config = dict(
    n_kv_head=3,
    d_mlp=768,
    vocab_size=1336,
    rope_base=10000.0,
    attn_scale=0.16,
    init_std_down=0.0128,
)
MLP neurons of a small language model. Each row is named by its layer, matrix (up: input weights; down: output weights) and neuron, and shows model dimensions 0-191. Each number is 128 + 32 x the weight over its row's rms, rounded and kept within 0 to 255. Numbers have three digits each.
After each neuron's rows, "fires after" lists the tokens most often just before its 100 highest values on Wikipedia text that the model never trained on; "fires on" lists the tokens most often at its 100 highest values on Wikipedia text that the model never trained on.

L6.up445:150104128122088126160066137149094062043150237135127146086121154161191083106154133137100125113125087089118108149133103144140169129144091130161111149153082110151129158129130117163140118113185146229209153141118123101084089164139123135115194132141132081113127136147108172153098188140125143096095148091148146138174075106142122146117110050126106127109164125105108088082162091133154129184170144147075139152136075163104192118123143176123097157160132152059164173129161139131098136134111167117126169142152163123111130117146175210135111124138149122117160149117172069158093116151075146085
L6.down445:160131114113116073131150171148097109119128086110113102155162139140146124135154111137103131153115165142184115106210158136179150097029166085062147188124198124130115145113156138122111123129125148134150129164134096133125091124127148142149176159048113068097125126135116150185199149120180135118170129047050112168131110132142095103129099144094123154101140106116149135101155151074143119161154134163141088072193109172133160176023182119103087103080136100144141134135094118123077074176136167098151108109146172151132159142132106118153144190071152180112091126112146128133160140095103120094
fires after: "==", "===", "\n", "\n\n", " (", " \""
fires on: "H", "N", "C", "M", "S"

L4.up261:134088176126127146198122119105113125167165123153153103097149140099080094137147134068162123103189148133134083094148080200085115143117129145255104182156091103123144128085095124132132097074162073182130132141110151104123092121150147118125136152121162118088089116164147171133076095130110078084081142126151139139176097189128155183142168128117165143087122065152116108123112110190181088160132103062102133138078139154159140089220174119136105132145095152151092189130130150150127099110106114151117123074183166080099152135075120133096147102083107129122133129105138103147165095101123147115
L4.down261:141111084107146166119112136116101136135147036108171127168164133200139118144145061174103091109065128132162196156132124126115131143112098085162116107100178107073129184107128086100155142145138115102128114095106094104110088110128133160113122026127133144124093129116155141119116107094162197142167116098177090110142171086101166083154146128145166142128230148066166115148171147114109101169092120122162130124109110165064135139142170139134171172108148026131178139135130078127100188150147136165102149106101131137097158097159079188126131080159153113137116113138089143099110134053122120131
fires after: " In", " in", " De", "in", " de"
fires on: "f", "ter", "st", "n", "le"

L6.up368:096037129031119133176105114181077111123148097102139191157083096115133105131125103070141118111118090122129095101093174156141140111126156206136139176120070111178112110171065144105061126131212138149156118108125105119093094144156116140186139135137122125097087114150148109073121131112081103127046095135133173123136125133172096115097173113115098071097122136059141168126125144132140065081172090121126121170117088129136158164154161111176088126165135134146158125108126116145075099090081122172162103088101109108112157127150085127160144098158063102164174106110119115193130096084124148134
L6.down368:167088120166117116104131082120166135170160132161161158144168124092093114142133097121163075163181101101138129139093097100179129098112197174106134081104173099101184196143112093125155166138136155157154165081139112121118101046142191141092153105154098124073139138118123145178145137125121105136123086092103167101105147139093105135165145127171129132155145129175179158170133185075131156077139147077178186075134136172151125098043102103072078175109104171150124165105141141089129150138162189146096177160093134105150071143129145169114104183132122152074136110175126161076149162097115164126
fires after: " d", " there", " l", " do", "re", "u"
fires on: "ed", "es", " are", " is", "id"

L2.up296:139082147054099141141131045188140085151119146097100104185116101123138101113113117140152115157100075141143096100149182166095082141107127105201058165090109164143118110095108133080130189065140109177131126114118122125066194202133114113124132037179124110105113126145088145114154143103131117051121120124083153149113148116077153114108122151144207064106128123133157086075164148140095103124179108069123078111124101147102149115155117159130118099148118165121163139112105110135116136124099153134114148128190117162143141097099120159118153059168090109135168174143055162140100143130122183087
L2.down296:152150127069123129086098164089167162177120074118077109193166151162101122126145042106121130132129163079160107115079090109221090105133117089087110108111164129158144142135113123121136131144150136126139115125140069138194093179108129124135178093096143111136118149094129174150121145145230136129149143179136143126183208090138078068096152157145159086120158152147142153125151172096128171087132094104183101111124184149186166125164116138105147101164159118150196072117164117162189169149123163116098144150159151099174097122133115115130098158130158132119177116112082148155107128063167120100
fires after: "\n\n", " (", " \"", "==", "\n", "|"
fires on: "O", " O", "S", " October", " is"

L4.up395:079099094104168184164151126103141075112118114086128127118079123129143152159094157162103141151117090107075135076200120160106154122130110094123185121167136136160127076103142107149127141129144166122161178136101136112134107137133194141178159097147152107151097207136194122154147153131151095156094121161090125180128144124178114104133126062112090152092056102159135055139127168111120106129145056110100130118131103114166163111139113154184114121134125081062156215111174117071136098124140164150141157054158143109132162187102173123061093182114136140146154100146095172120067147145076138164
L4.down395:160112120125180125155129141101175148114147110177121084127130115091115118183178043102039016153076113079097103172183160138120108128122121154079087130092146130115039124159191061135142060132143116104111114122166082113146148150143170128145047129112106140129092075134148076112168139119159099122133136110193117119164086134142090161126117134137120108085124085126081136127079150148155113126103178176144098149155137111095156135148159144126164129120130121151171135115115099173118103120135123128138130110102176142092108158158176105144161146178125136155171133218152132194124103148170126184
fires after: "\n", "'"
fires on: "-", " (", ",", " con"

L4.up43:182143078141189116128137096083147110166141165116144125120157155112127110075108111145155121094166136163134109156121072184089131149099131130114167185135117142153163135154128140150133091152171087168155145113100146105089121145152144043156205111085162096136076171127189155126104147142147110081095105159178107161143115140094133192190083125102143103121093073081118135096089163123119063121064118128125131092149129167140108118128127090207133132108167129084090218162236103100114140133129103104092090095148147091095122171080150145137159181117186157134129169113127158108135106097108146157
L4.down43:045150132184128141165120096108085169191165136125147126038126075131111091143108118102136178160114116175116176159141179126102102169141101122127138084159101120126154144067156096121150144107146093135148183077100149051093140101151178160144108085072049195122188152145106110137151156151129145194150091126124097159144094143122093188120074093203143127191162134151104155086132112082154141163170167180124157164143128166130117105073095151060112116107098102168152123080128108117117181173113151153134172131076119134106119119157152102133143084167160136160152120130146123161132156131133134125
fires after: " in", " f", " to", " In", " and", " of"
fires on: " v", "f", "ire", "it", "st"

L2.up381:114097150096105127107151144099108101050138141119108088132142158063129131082151158107076098132108113083150140163119141145079144134093149104156138143122088091108113135140131087231154116114140115168157149129137131094097153155184149121174221085142086118142131120184170140133129124183168138114104155134165140141137106115112134109137103039174088071100139145108166096109128103125130119114201181090147113031097105163027117114163114143103131099129124177100094097080142121093079148146090126177155130076182120157093134160112206146127104118091172091140150180103153101143128143131106140119
L2.down381:123113157074106095106097112135076112092126174157136130123109142112065116144113150133136124143129152150082100135125152165166200147117123198079077127143118102107190110146111115081161132153122122191189127170125129144123078153069106133153105113133125087162147172150084123115144081144106100169171186176093104132161164112124097129113110142121120177145126120084124058122161099142132147120097090103134086146171147086144120066122119183156188179118123123116103146154112088171131064114080102156096052171142133142132120083160106100137121089113114162144146182196077110220083090148202089109
fires after: "\n\n", "\n", "th", "G", "=="
fires on: "S", "ough", "r", "N", "urn", " ==="

L6.up391:133072162084144154104122009120104154155131099146109127081128089125130128100158171141153156155117105125122079066114059129108156100118151083109120167122162134135147099185142168120155105146150147153106065199106140090077141116147147090147150081124167085119128145155104144095115165108131121126130131153101111125120074134110134196120116093101103097117125083121160101066079097141146133130182136098123111078116110135096194071149091105138134160172113074110130137084116030144093156115176120127144128060189171163211167110140159150122142106105136123127142109128117140224142165086141155143
L6.down391:135147121114118114157133162203134084098198149097122122173089120074172164137075155149144142137164126157147096155070148156137083100145123171099087139108167121134159084106156089128142095094152132147199134114134102108185114126079173160112105152150089157062117141158166115143121131162163190120102087141122145098132132117199145159211108158150147161139098166218108145148155120158120196167133146122152192155107112129125112140113128161111132144097122127107116132145067116186174101219165150153119138147119135165075149112174128047159179113151134094157097115106147145182152145122112191091
fires after: " w", " W", " E", "w", " se", " e"
fires on: "in", "as", "on", "es", "ik", "ar"

L4.up279:086135097085153153129113109139142167130101162045092094141108061118093173074137094089080131099093076141084140116165113177033125109097105078142144132157091072124103121109104131115155120095061162147142144143174167105149169176163132112089163117120155115078074104116086141110121121180162110100106193120102120163127133124138145071149138133116124131125112128132171137097127134135095030141189071111064142140111141118120163097143126160146127069162101130154154157094155153126103133135099101122126145140092138140162124107111067169125081152173058027187073148118121149137102140128099139125
L4.down279:163091077103174159193091089162152120099106131135124087127148090133096144122139077171097078180099195128138147180109210112141156129193064130114119187114138155066143154131157118095164097146175143108145155122102145065123124150167129127123105108119101143178105128144178088104098142116089159137101118106130110127120105100129059117111064090094191065040123088158077067122088135143149140128114121160198146108122162171108129113162172161133147148116174125114188138145076129176153150134108093116161124110111176105108127116150167133100103129156143151152189096160109078132152111110171146188
fires after: "\n"
fires on: "-"

L6.up349:147137074151124149102141052101178144180133106165163126087113112125144149076118136133136102110147126178120095093204109101058104138184183072127094100144084114135136111159110145137143151129175112124146133186130135135141158148181113075147158121162132065129112178191128147128101151128123102123093156105113110100119120159126107134151140069090112095138118151116180102151148095139162164140137112112125060130142169113136090065165109169136089109104094073084166074088058088098082179122152067077148146117180124165164146142148127192133115132144143116145138188106039084181092156092096152154
L6.down349:125146113116135131147149124136153134013109164110189162117146126078130136179153141140149138124159138087086156078092160110143101104107058122075175133079145180058131149140080161181115175108096152090087125101186117088116146098186156086100105160107097142145114129078096147128159151115097151194142068146114160135157120179141154147139133152154122185129136136068119119164172107091144118142174139070156131144118162103159110157108193095136157147142083133144135157141135111156112161121128132079135082180094154093181099091172099160155128136097153171125147114102117133032093113173199117099
fires after: " f", " F", " Ch", " N", " ch", " m"
fires on: "ac", "od", "un", "ang", "du", "oc"

L4.up320:062052128075119113157113078184131095129076177127161098130151147140144102080152180138160128095112124113098148095112128119104128113092174157183126101105132095134150094107116132115137091066165173191116177112101081139187151168129098119164179149173110137140090111189138146150134124166082167192114149134134196177168166160116118133124149127210121140098159085075169111100114177149176133149137190100085096101096107083140105145135137071177123122172116129196146189133139109139100153152141108148164159110113129106183148105111146114120110128043153088136089162154115135153101145131154183157
L4.down320:156152175196174069115125165133137148100088081098143159117031133156164142115129124150184083149095138106199158190156117138097112176126122103147137089171103114112133095088138153164129097116123140134158074114116132063134177139149082133108114161156107119172087095132095142139146148185209120118171200150132106131171092136100112098136158059138093123076056126117088144160169083137164128147077075161110112086154178118133160133140087123092084148096110136188138159168188138111125167157087197128111161075101133129080146138112124091129117165102100113127161134097096144084145128108139143112
fires after: " the", "-", "ort", " (", " l"
fires on: "e", "r", " \"", "m", " e"

L4.up309:110092083066126173132138132122167116075137126144167159159142135074121126123150144113082120122130153135132199143128153146070122076125091106136095158092081132166185073134147070174158186107125136236112148161184113104138130180141143132121124103194105125095129082189123191160155102146188159091127129103089162133110079153098143139111117109115114081098074137166151115100127079139138112108149174097113123132131125157135132105149091145134161155121035142124116137086119195138157129089170148111166188084100136082140154182093124141080109107148051107123094124090161149107136094130060156151
L4.down309:133161135112112101179150151184143104096126122159133084148103114159159100076114121067127114186089090147113148122119192115127138165160123131085118128062036173132145139091204157152100068148087113103194110106102131086114095123199150104147115147128113139154094158157151140139097143111144155142131123108132153148101103108103107118108122162098081164053104169171159142119115128133175103083099098125161117131133152099187116115183101181167068096119108164107127118152163096131137129073125154112143177078090210179107077074151090150146104139096131175179194167182106151166121111145089138133
fires after: "\n", " at", " of", " and", " with"
fires on: " his", "-", " a"

L4.up491:098118120072146166178187106104156158082109156055149142088129074085105180097165169106090182147126149099109106103169114188002145116113165161126144140149121137089135085130145102188146126105138107125163164091106133125162145127179133136140200126149113068107148131133123147160172144103114136082096147155176115184094110101104123131173115136122166086108118143111114129166084153145093100153147081157086166125122130102123119074164117138181094107108113090150054193123162121114096162114123116094114156065127137089156144138088165131152159172145074058075139158100092088171114122107152120141
L4.down491:168138120108177141184106136133143122144124118189155023103154140161120111176157077164068082103125110080082134163098104127104127060135137136051133149091160133090128128130148111125164128104172085099163110089082109107073138145128109067111072167073173152152089097098121092124097157137142125167116197113147062127107106138136137154098122147091093109096157080179132104135098163190186119136154147132135109124089159141102103094138190149114138157153164114139148102119086081161155138166166137179143104120080147059117090203125194113142126171180099114081105131101133142136124127164132135173
fires after: "\n", " at"
fires on: "-", " P"

L2.up694:134064127123104153178147122154165117088126164160157132110096111118136122083126141092120072171153090135143154079121165133093093117151164172155146118081122084087113134135102109133115165117157154171094173107077123100011164111175130063115157122141049091155134127192107109142188166177091116112066160102116096143074146097095073122165136102147154128125097122145169075063133116140129064114177152098132112109147094117080154183169144107143111089101123147112112141125137100163087163143129117110139155052136163144124123140119182128145156137149128132114157168132119139126032178184090175127
L2.down694:161103125149135085107165165160133106068085151133119169140115097187114107190123145078167098179134104106118100131091170113161135123172152121110110100186173086143142116064156084114087135154125154146142183089133104127155140036108133119116102137141135099096151139103114118076114115134127162130108125165128144106135154104091095120119062091142157191144131130130100155110104134073189065059157105157133159140241105147108178197157112134126165100108166154116092123098123149105186098121152172092126106134113147124144050121116129069097150130137099161134113144166179090067095174126170112066
fires after: " (", "\n\n", " \"", "\n", "-", "==="
fires on: "M", "m"

L6.up688:122072147156100121153119101094145140130142111112124143147152097095118155098165192109106168101166134115165123132151162133085137121147168137100146130094098185190097084151110101090142142129105114133114105085082146119120116116172178055131175147148102121081154112149100169100110155125074111138045142090066101123098144187108122176189118118073109096178134096122145125073121131143113120084202069085124146080095119116136051098187109102095105180129115113123188141141111097086141112130147078167151156131127123134103194096153216163118127091092074143145177161118069147148160174109122176130
L6.down688:116152157089203077175157085155117109144128130156112065131099150132134140189050150118134097117145100158140149131093102125145178159108152134114121131140143141109127071161169113138101098106141137110103118201208116126191103150098089168088089115118142193109090065145126113162058143119065155122120115151151129152138200125227113075079092139139141154085144146110050156128117130095085161093113150162114118140164151158090111133154162169088185151143131152058118187126146074119128137168136155110190114134180182111137125129155137124156091138162124137094131092097173089131156102117134097141
fires after: " ", " D", " w", " W", " to", " d"
fires on: "iv", "es", " w", "id", " "

L4.up639:112092121121128207180068145157098105131149109097192094076092143138131125061170137183134117128085095150100156104181094127125123056116152122126116173136189123170117056133164143097138104112110128140195165159091112132105094166108073118149164112147087131125134112128162155066129156160111123111114117111126107101114152151087133113138104152180112173113106067071187165154209134158137133125183089125162129127141126125090102200165139190118138154167073123148092150136123181153112139166129116121125199116122129081141194139140195150123076059128132114090153112102115103130112144097146198130
L4.down639:113068161167099101077122149163097155120083132133092141209137135136139195145139056136114140135169070144154096188095165116127132193124082172122113122198142104077146125100144076139168133154165171120162157096190163077131114095129157133157160075145105193120136100107114099139158084109141167147134077115174139133064155114126102157125106105121138111139097136153098146106147150113142141148094127070101142090150168109115122043118111154074242193113135133105120138185122174145108126094095131141168073062132152131136112100140062120129145119093137117108132178113099139096147130153159096106
fires after: " (", "-", "ort", " elect", " un", "ain"
fires on: "l", "iv", "r", "inc", " For", "ron"

L2.up546:105093099122142168153156095138150063121140129106141070194151122128131100118156111136078135128097083146151131104109118185131144147110146136149097174114149079195135146126131099143151153105106171137155112124152145113141135143161178111166190167153164089092127154164112112146161121117161171081109104113109105133212144118105110136121083094127108142113084136147152102119111109120143072143154081110095102119119127124086144095196117149118127053098123179154147148116097142112040131151122144105162096074180175030119128174166221173091133142119134059112125116131116144201164176130110229138
L2.down546:161127112172104086156077122083136130099045168207114100191109097134118141163114105101095118094111138139139102111114163078115170078085097112119149157171119139118110131123115166139149142150146146125149153100135103070170120104156145156147150058169086139124126091096094134158134192030207108141115106129089114078151112081117160132130081169161098073152124104147092153124136081096163132144085114174102117148153155127119128116144185093163092187086138095160168132078167176119100167229136126115101110104125172160145105137115110051170108148142114142192186105145128141139142139106133151137
fires after: "\n", "\n\n", "==", "==="
fires on: "-", " l", "P", "R", "C", "O"

L6.up400:121118120135154099154115107150109114105166116124153173119116117105102157097128108068163101146162153167118085121147167131125137144097103166191129160113110092195096133219108117149147137067176089126112117123110108099094146127107123130099142126151100091087150104123140122104119145118126164158072111133080070147117154154138134144117169126081126088139082105135161145074138132096153076150096074085129141142098179122135140093141132146147077160204102177140128103156197125101181121130178078177150127110159193110121103114144177158160064122156050185097135171127085115177144184023066117171
L6.down400:113127154111102171189076076089162112115093121091122111132195163073085089131118145111159122069117112138106133133073163160144132089155092129128103117113095151102089135069141103134138104109114150166088161103147094105104133098113053116105149111124123092130149128122118112182167152103124129140159095104118201148129183088111150128131152137109143126123181109146138133131121109145120124100108154113172181139077083082103155165206166125088161150086117167138173222097104111160127116155121119161067117238183128125138091071174153184137106152145114063124161090129056141128161095160133159179
fires after: " d", " do", " m", " D", " K"
fires on: "id", " do", "es", "ey", "is"

L6.up347:066147169096111219156067121181099102145098146121155102079097180178151120137189190138157171088170095126163182192130094165125114109098092115169105152113101129106139143154139138121064157078169110173208129138106158149118116157190133109120145114128100133135160199120142098087122120135125162121154159103136110157148104076111128125065120162116113141135140078150151085085178132105127119148114090111090104134110107112174090101126112189116080103134033084144124123148157109118128158104078142107123119120135113159056122147110176178124158137156131069098157190118112115133138123075126139194
L6.down347:107106160159216103104163148108149146087122108126108067123104118134143137117114124172070135119107119129094119176190119138097135146187149098096153141113169132172136071143151107150163167109121141139119146105130159186181156117138156143128157132188093149119181058148092075177123197126202144099167109116079096113156165151156096132147092137160111126075144089113091149122167076123145118195127066128116107136124170149108142163111092130194156126186149095142163150113116118208120091121149086130116119112163205116079204124129076100095141122152122123135043093115147099141134113187110147152
fires after: "-", "S"
fires on: "f", "p", "st", "l", "r", "s"

L2.up251:069064163091156170186086085172142094140181166153061112101101128141177102114174113135142125157177125171138173068114126136004115143132116162199093092104085068090114112142075155161131146134096122158094178121101104169115166177169168115136143123085102081134101112137101150120174135185133112107113123126163171135083129088083115111165154134165091119153104103162144110091158118134114113142172166107098092146128084102107155162177165129093140112124099136096178148157102149157092157134125102151141188108161144138057151148118163155105145073131104117159140133104107104120075153118069157109
L2.down251:107060123127160106068089094159094165142197104208103134148148111175168123160122108109139181098150150158169192186128137089149160149042117152119135096136129101132091106122123081106175115166101140132186151092097139127166170120110104121078145160063170083134134151095075215166169074115122178162136122095120100153184125085130113137142085141128140130103112147140098159113140140129098121140112202136133151118219184140133098153103112143059121129136164086090141150143132123120130128104137158122072112105158140119139115141117095142110131109131113188142141168158129089165182111053120059128
fires after: "\n\n", "==", " (", "-", " \"", "–"
fires on: "C"

L6.up217:118140145102065156114133052161131153111174205139107079069119127107140124120119140193094182137064102221114165110168138140165116110118082101140143155124108104119129115190113103162100106096141091190151116116151203107127125111114121107118108081112105082147124146180162147083106110102157174102108126151111163195123107055147206134173118119088090118096088108079147112111165092163087129136196112132165154133141112150108112157139086122206114115156098111090118150137103098098125164085104124122084091173110140087117137160124133176115145083135187124141108064108088151157068153117148138108
L6.down217:149162120068121143140157118098141156117176117128073121151124137063095159143108123125124120148193138074096085137071142153091178160120116111114158072077157068152091163122152071121115142134125149148100105145140113142119129101121118160160139131138098079139116150126118168109215163131113151151126144125138081148205071149145154150066167165120189129147099075133104108086123183108110115157154145107070109122099165079156164113159073154137080105125093163122163081085095137138141213139140097080188120125145147141147127167106138084225109070097103133082090103102080122160172094078109129144
fires after: "-", "/", "2", "1", "3"
fires on: "h", "y", " /", " in", "k", " H"

L4.up543:126060129188158163189055085064109068112153116092168123063124163141127103091125149176113157128112129100155107078072177122138149118086160130145118174098087121118143137167116129130069165076161128158205104080123149132118070134139185108148116164197097087171104151143105108156135154168107127136097063093144114137135108123099097188101074113116142092109125169073118058099128150166153136104148139111131073098168103205176124140135145124063130140141082139140165148107138133162139138115185153151146142139161117148142176138140196096155063177102079116158141094108142120131121142135149123125
L4.down543:115152092115140034099142107086127111127143130086143112122173079110063119067113156139069129146088146146178108160175143170140150140134178125172079101128195112067098141126098145137104088081108087116094182105144109130190120148160127086128057170099148145104095042091126206127149188155143136235127122152111159158136114087145162173170133175152063146108147139144088092104175115125106121158168136159169110134119113107159083120162155111139153118148096098153137118158130132163159162112085142102100115099126174127126150158103118119095130060187147146110169148166122137173135132122159165135
fires after: " H", "==", "H", "\n\n", "===", "T"
fires on: "H", " g", "ow", "S", "e", "h"

L2.up652:161115109150155164142142112188106139141122165094121190138129115134102135088180125095102126121168077113150117099189143114059133086142159140198128116137151101092160121170101130110150163119139164126133195110095100081095127119128102107122144131115116126176090197139092195039125098184156169096163126144111173123160143138091066141161177190146135097143108117171147154095118139172120106136172175081117124173106108104112171186152152146167079122175144144139139125068147058163170136120118105165152139116142137181142105131145176165091155056140078138148131168119069204185110159129131132146
L2.down652:105111161091093077116118125088144105136108098154103163114105118095126137089096017149157105108024129117168139183152124111153151146150127116164161124106118145139130100169091112172101124160145092092079114104128090145092120121095050177114146078099152092124086104072105157117113078154157123138080121152130111105145201093149113129100059128144097172183112096178118146144175128140188067109123141135132142097196140146181125141140144127086148142129194148126191113122110141124143134104134071171119177129155097098177124127115115136114143208157130172112106140149097170054148068114171126124
fires after: "\n\n", "\n", "-", " \"", " (", "=="
fires on: "A", "U", "O"

L6.up659:147142089097173141161083132174094145138113140115184114081020122107141102106122107100116128062147102109136093087150149156096116107102130171167134173120126130118148095190161103106122097100147096176179167137194174127177121142118107116107177135111155186105082131122134142171133147103092086065124061086093201123127068149132184083091093160165107092056107119061142147091169121164110129105167135108107123139105129116076128156126093141170116130207104109132098173140105165102183132123130172104137143084177164124124163156088158148125080082155127095151164155114134114101112170093127155113
L6.down659:177150088101086159164110116116164082150109106123116114175147150150167112138116106125083106151143168155108108181126201122180131119135154143129153107109166177143152105092112167066109155161123159164069153123068087052042071083113094144172104066114111159085113116141142104153157157171133190106118118073115130137097150127140134103118124077162123154170138139170151075164090187102143094155056156135136135116164084145158145135125127161185162153109132113143155132208159160122179119114137110146179169138102132159123066128158171094130113141137185174134104120098192104132161130084106189116
fires after: " (", "-", "\n", " —", " on", ":"
fires on: "l", "ar", ";", "al", "e", "  "

L2.up44:119086090109096136120084115126163091057131199120138089105168179064156070076149164120117110085106100153138150145165151160069134077081155147140125144103116140151134171163098134186176154071107102156180107159166119121089125128154159112122197116191132089058165095171141167154153114178149141118126139083148150115144095134154104122103094074158140119133035144117134116118137173140099142140193198112151089133107121161113157134213133160124119123111098143114101119107103155119057138125178122102129208082130088139122123195106151182113105126115140093161142136108106081177129127122124142116
L2.down44:107120135131095108083102099138133117102070139101107138167125163114126146151147121161118092165099124136122118128141127112196123174140144090077107147101146147084138150132142134166109184166177147152180170114158119096122118147100116113177069158145178013155164140090062114100112126107183086193152110153140112146156134087138121124071140122121113182119095106122077105122157029154144173188104113128155089157193138149081120096092132132139161172056129100103109155089163098098076099158104109048085077113093138113161141099128109072156122106108086152125137161167106173146102101101096086124
fires after: "\n\n", "\n", " (", " add", "=="
fires on: "H", "R", "un", "ition", "S", "B"

L6.up137:035148157148184162156129092120122134169140211166088130074076135113122064145169157157133197052150155142184072166112105108121136122132126132149103076118078089137143132115127150156086145153166162135174132153128165139177134159134177058065167073123079147137144153125139114091159158121148146076119060083091169165150077107139102108169137118178111134108132073200159093129133104114128142119154116108142163140089146112149089164128140069117139089115145104106111089169111118131136140091144132121129191121167164147107158123140114089159165102172185101131125170089130145147079166118081126095
L6.down137:103081127142140103100131105168178132187147103136169091137142160055167179070092155142181108146193137057067157116103124197165115120133167086115146108107137151089110071097084112105197083094126105122083073119107135160183144138135092100104082118152151123118153154143140075075112122208155150146206211155167088115172160090166152147148108151100150124134157106133085101103125152186107097117123143161137147074073156138184145138144143108149117100169138146132114143141127117128224122150134136153100154142173153106073123126124132158145123146145149109083098149150178126116113164117141104159
fires after: "-", " con", "uc", " dis", "ac", " un"
fires on: "st", "ing", "k", "e", "s", "c"

L6.up196:072148139089096137155104124140077119114132090126136106135098099109143143096169170157126157114112164162101120136169140198090129164088082093171139119161138124121125142221146170123075118075097093100107157113098157150140124156157138129108176127176097116120126110151164175183165157100125112148147149103094147116145110127157179147173135136126130172107108065143167141105175167096115140114140080136138133119081093141192098129156090157193117027127152162071204116102123087121087086123103088165163028132128064197145168091136162127120163104100132147093121083127115140187143118125106171144
L6.down196:074119102212139155164216095159103100192140084095157075194167130141132145167169133136096119139122113115135090154136096120120111133119123152148128166131155120140096096127157147097154120150159143113146063171167101137174124102210134143153090147068184143117127123113142156108106085152108143081100063150170138060096119124149134064127128135109178136125100076135154115125073135120090123135145095159023107123083125121070135156111134092160127131125168141209134042124102177153077186120134109152119161077139167114114133117085110102110156101151152129125101127149106185143175107135154162124
fires after: " G", "ag", " R", "ra", " W", "ar"
fires on: "b", "w", "ed", "old", "ur", "eb"

L2.up555:145077131150110156185159088167071131116164163114137063086094159152135130130144143140106112059136136100168099107157159141067131105168163170128088148081139085101125144148094118132097150074127062123142187124099124129102097145104110079180145116125128108201120143205122174118103163153111110124103120129086161093091120112047100159169121136140117120101162084158149046108183163095150126173149096102148078084133084111135066112139089148133146110140136088128138123179108125168122134132093088127150177042149170178096163176124184151160118088143146130109162180102074113160091153126111125104
L2.down555:132134074128126101099093159099076098113103119120099119118157110192069167097136133160107088122075151136084096166103153119132158150135203106109053153127148133123105108130120103089148187099115118140169092057168070092186043118110102115118133156069126061117080153159088103124130081150105096114167161148139141172151205102123136134101116164140103137115130101133108128180155121114154178165093151126152118124178119092147151134104107198091137122064171135117150044128103143131165141122103166118124168130084126156125146110129099047118093107147137201167142147162125114206158114089111120093
fires after: "\n\n", " \"", "\n", " (", "===", "=="
fires on: "S", "s"

L6.up684:105073158108107154162103111124194137140085129113162126135118110150118084159163117150183187172159150154157082125121095187091126176088071103134055155109130106184122128134095153107048091063145088115154152096168114140190096129086112126147141096113133171133076126133184110157175135129070109133151147103104121148141152142096111149103122136160098110096146064129215116096174114110152135174084127086099122163138082173179151103142163166129073165117094085107174171143152115133109111079151086159128144154163171134097159118128149188105163078136149126079123118162081188106127109163090160100
L6.down684:132166175178107166094127149079141097111142111082089084062100172092205142127080142113091090141142178105139087101144117128170095140174139126143106169147109096127133081115107184155105133169107082117134136184153114190075128156149108113127140145173140172144155146146096094069077119091147117100143087148115121100141125154039111091151078165153127148153138157151129118101149133153169125126150122123151078153121223199073112077107110133164167109132136115163156146139135147173136108105152156111152120095160086128107160115193150127120075069115146103195136131145091092041153148098187129146
fires after: "-", "ong", "y", " Z", "bum", " S"
fires on: "s", "r", "f", "-", "e"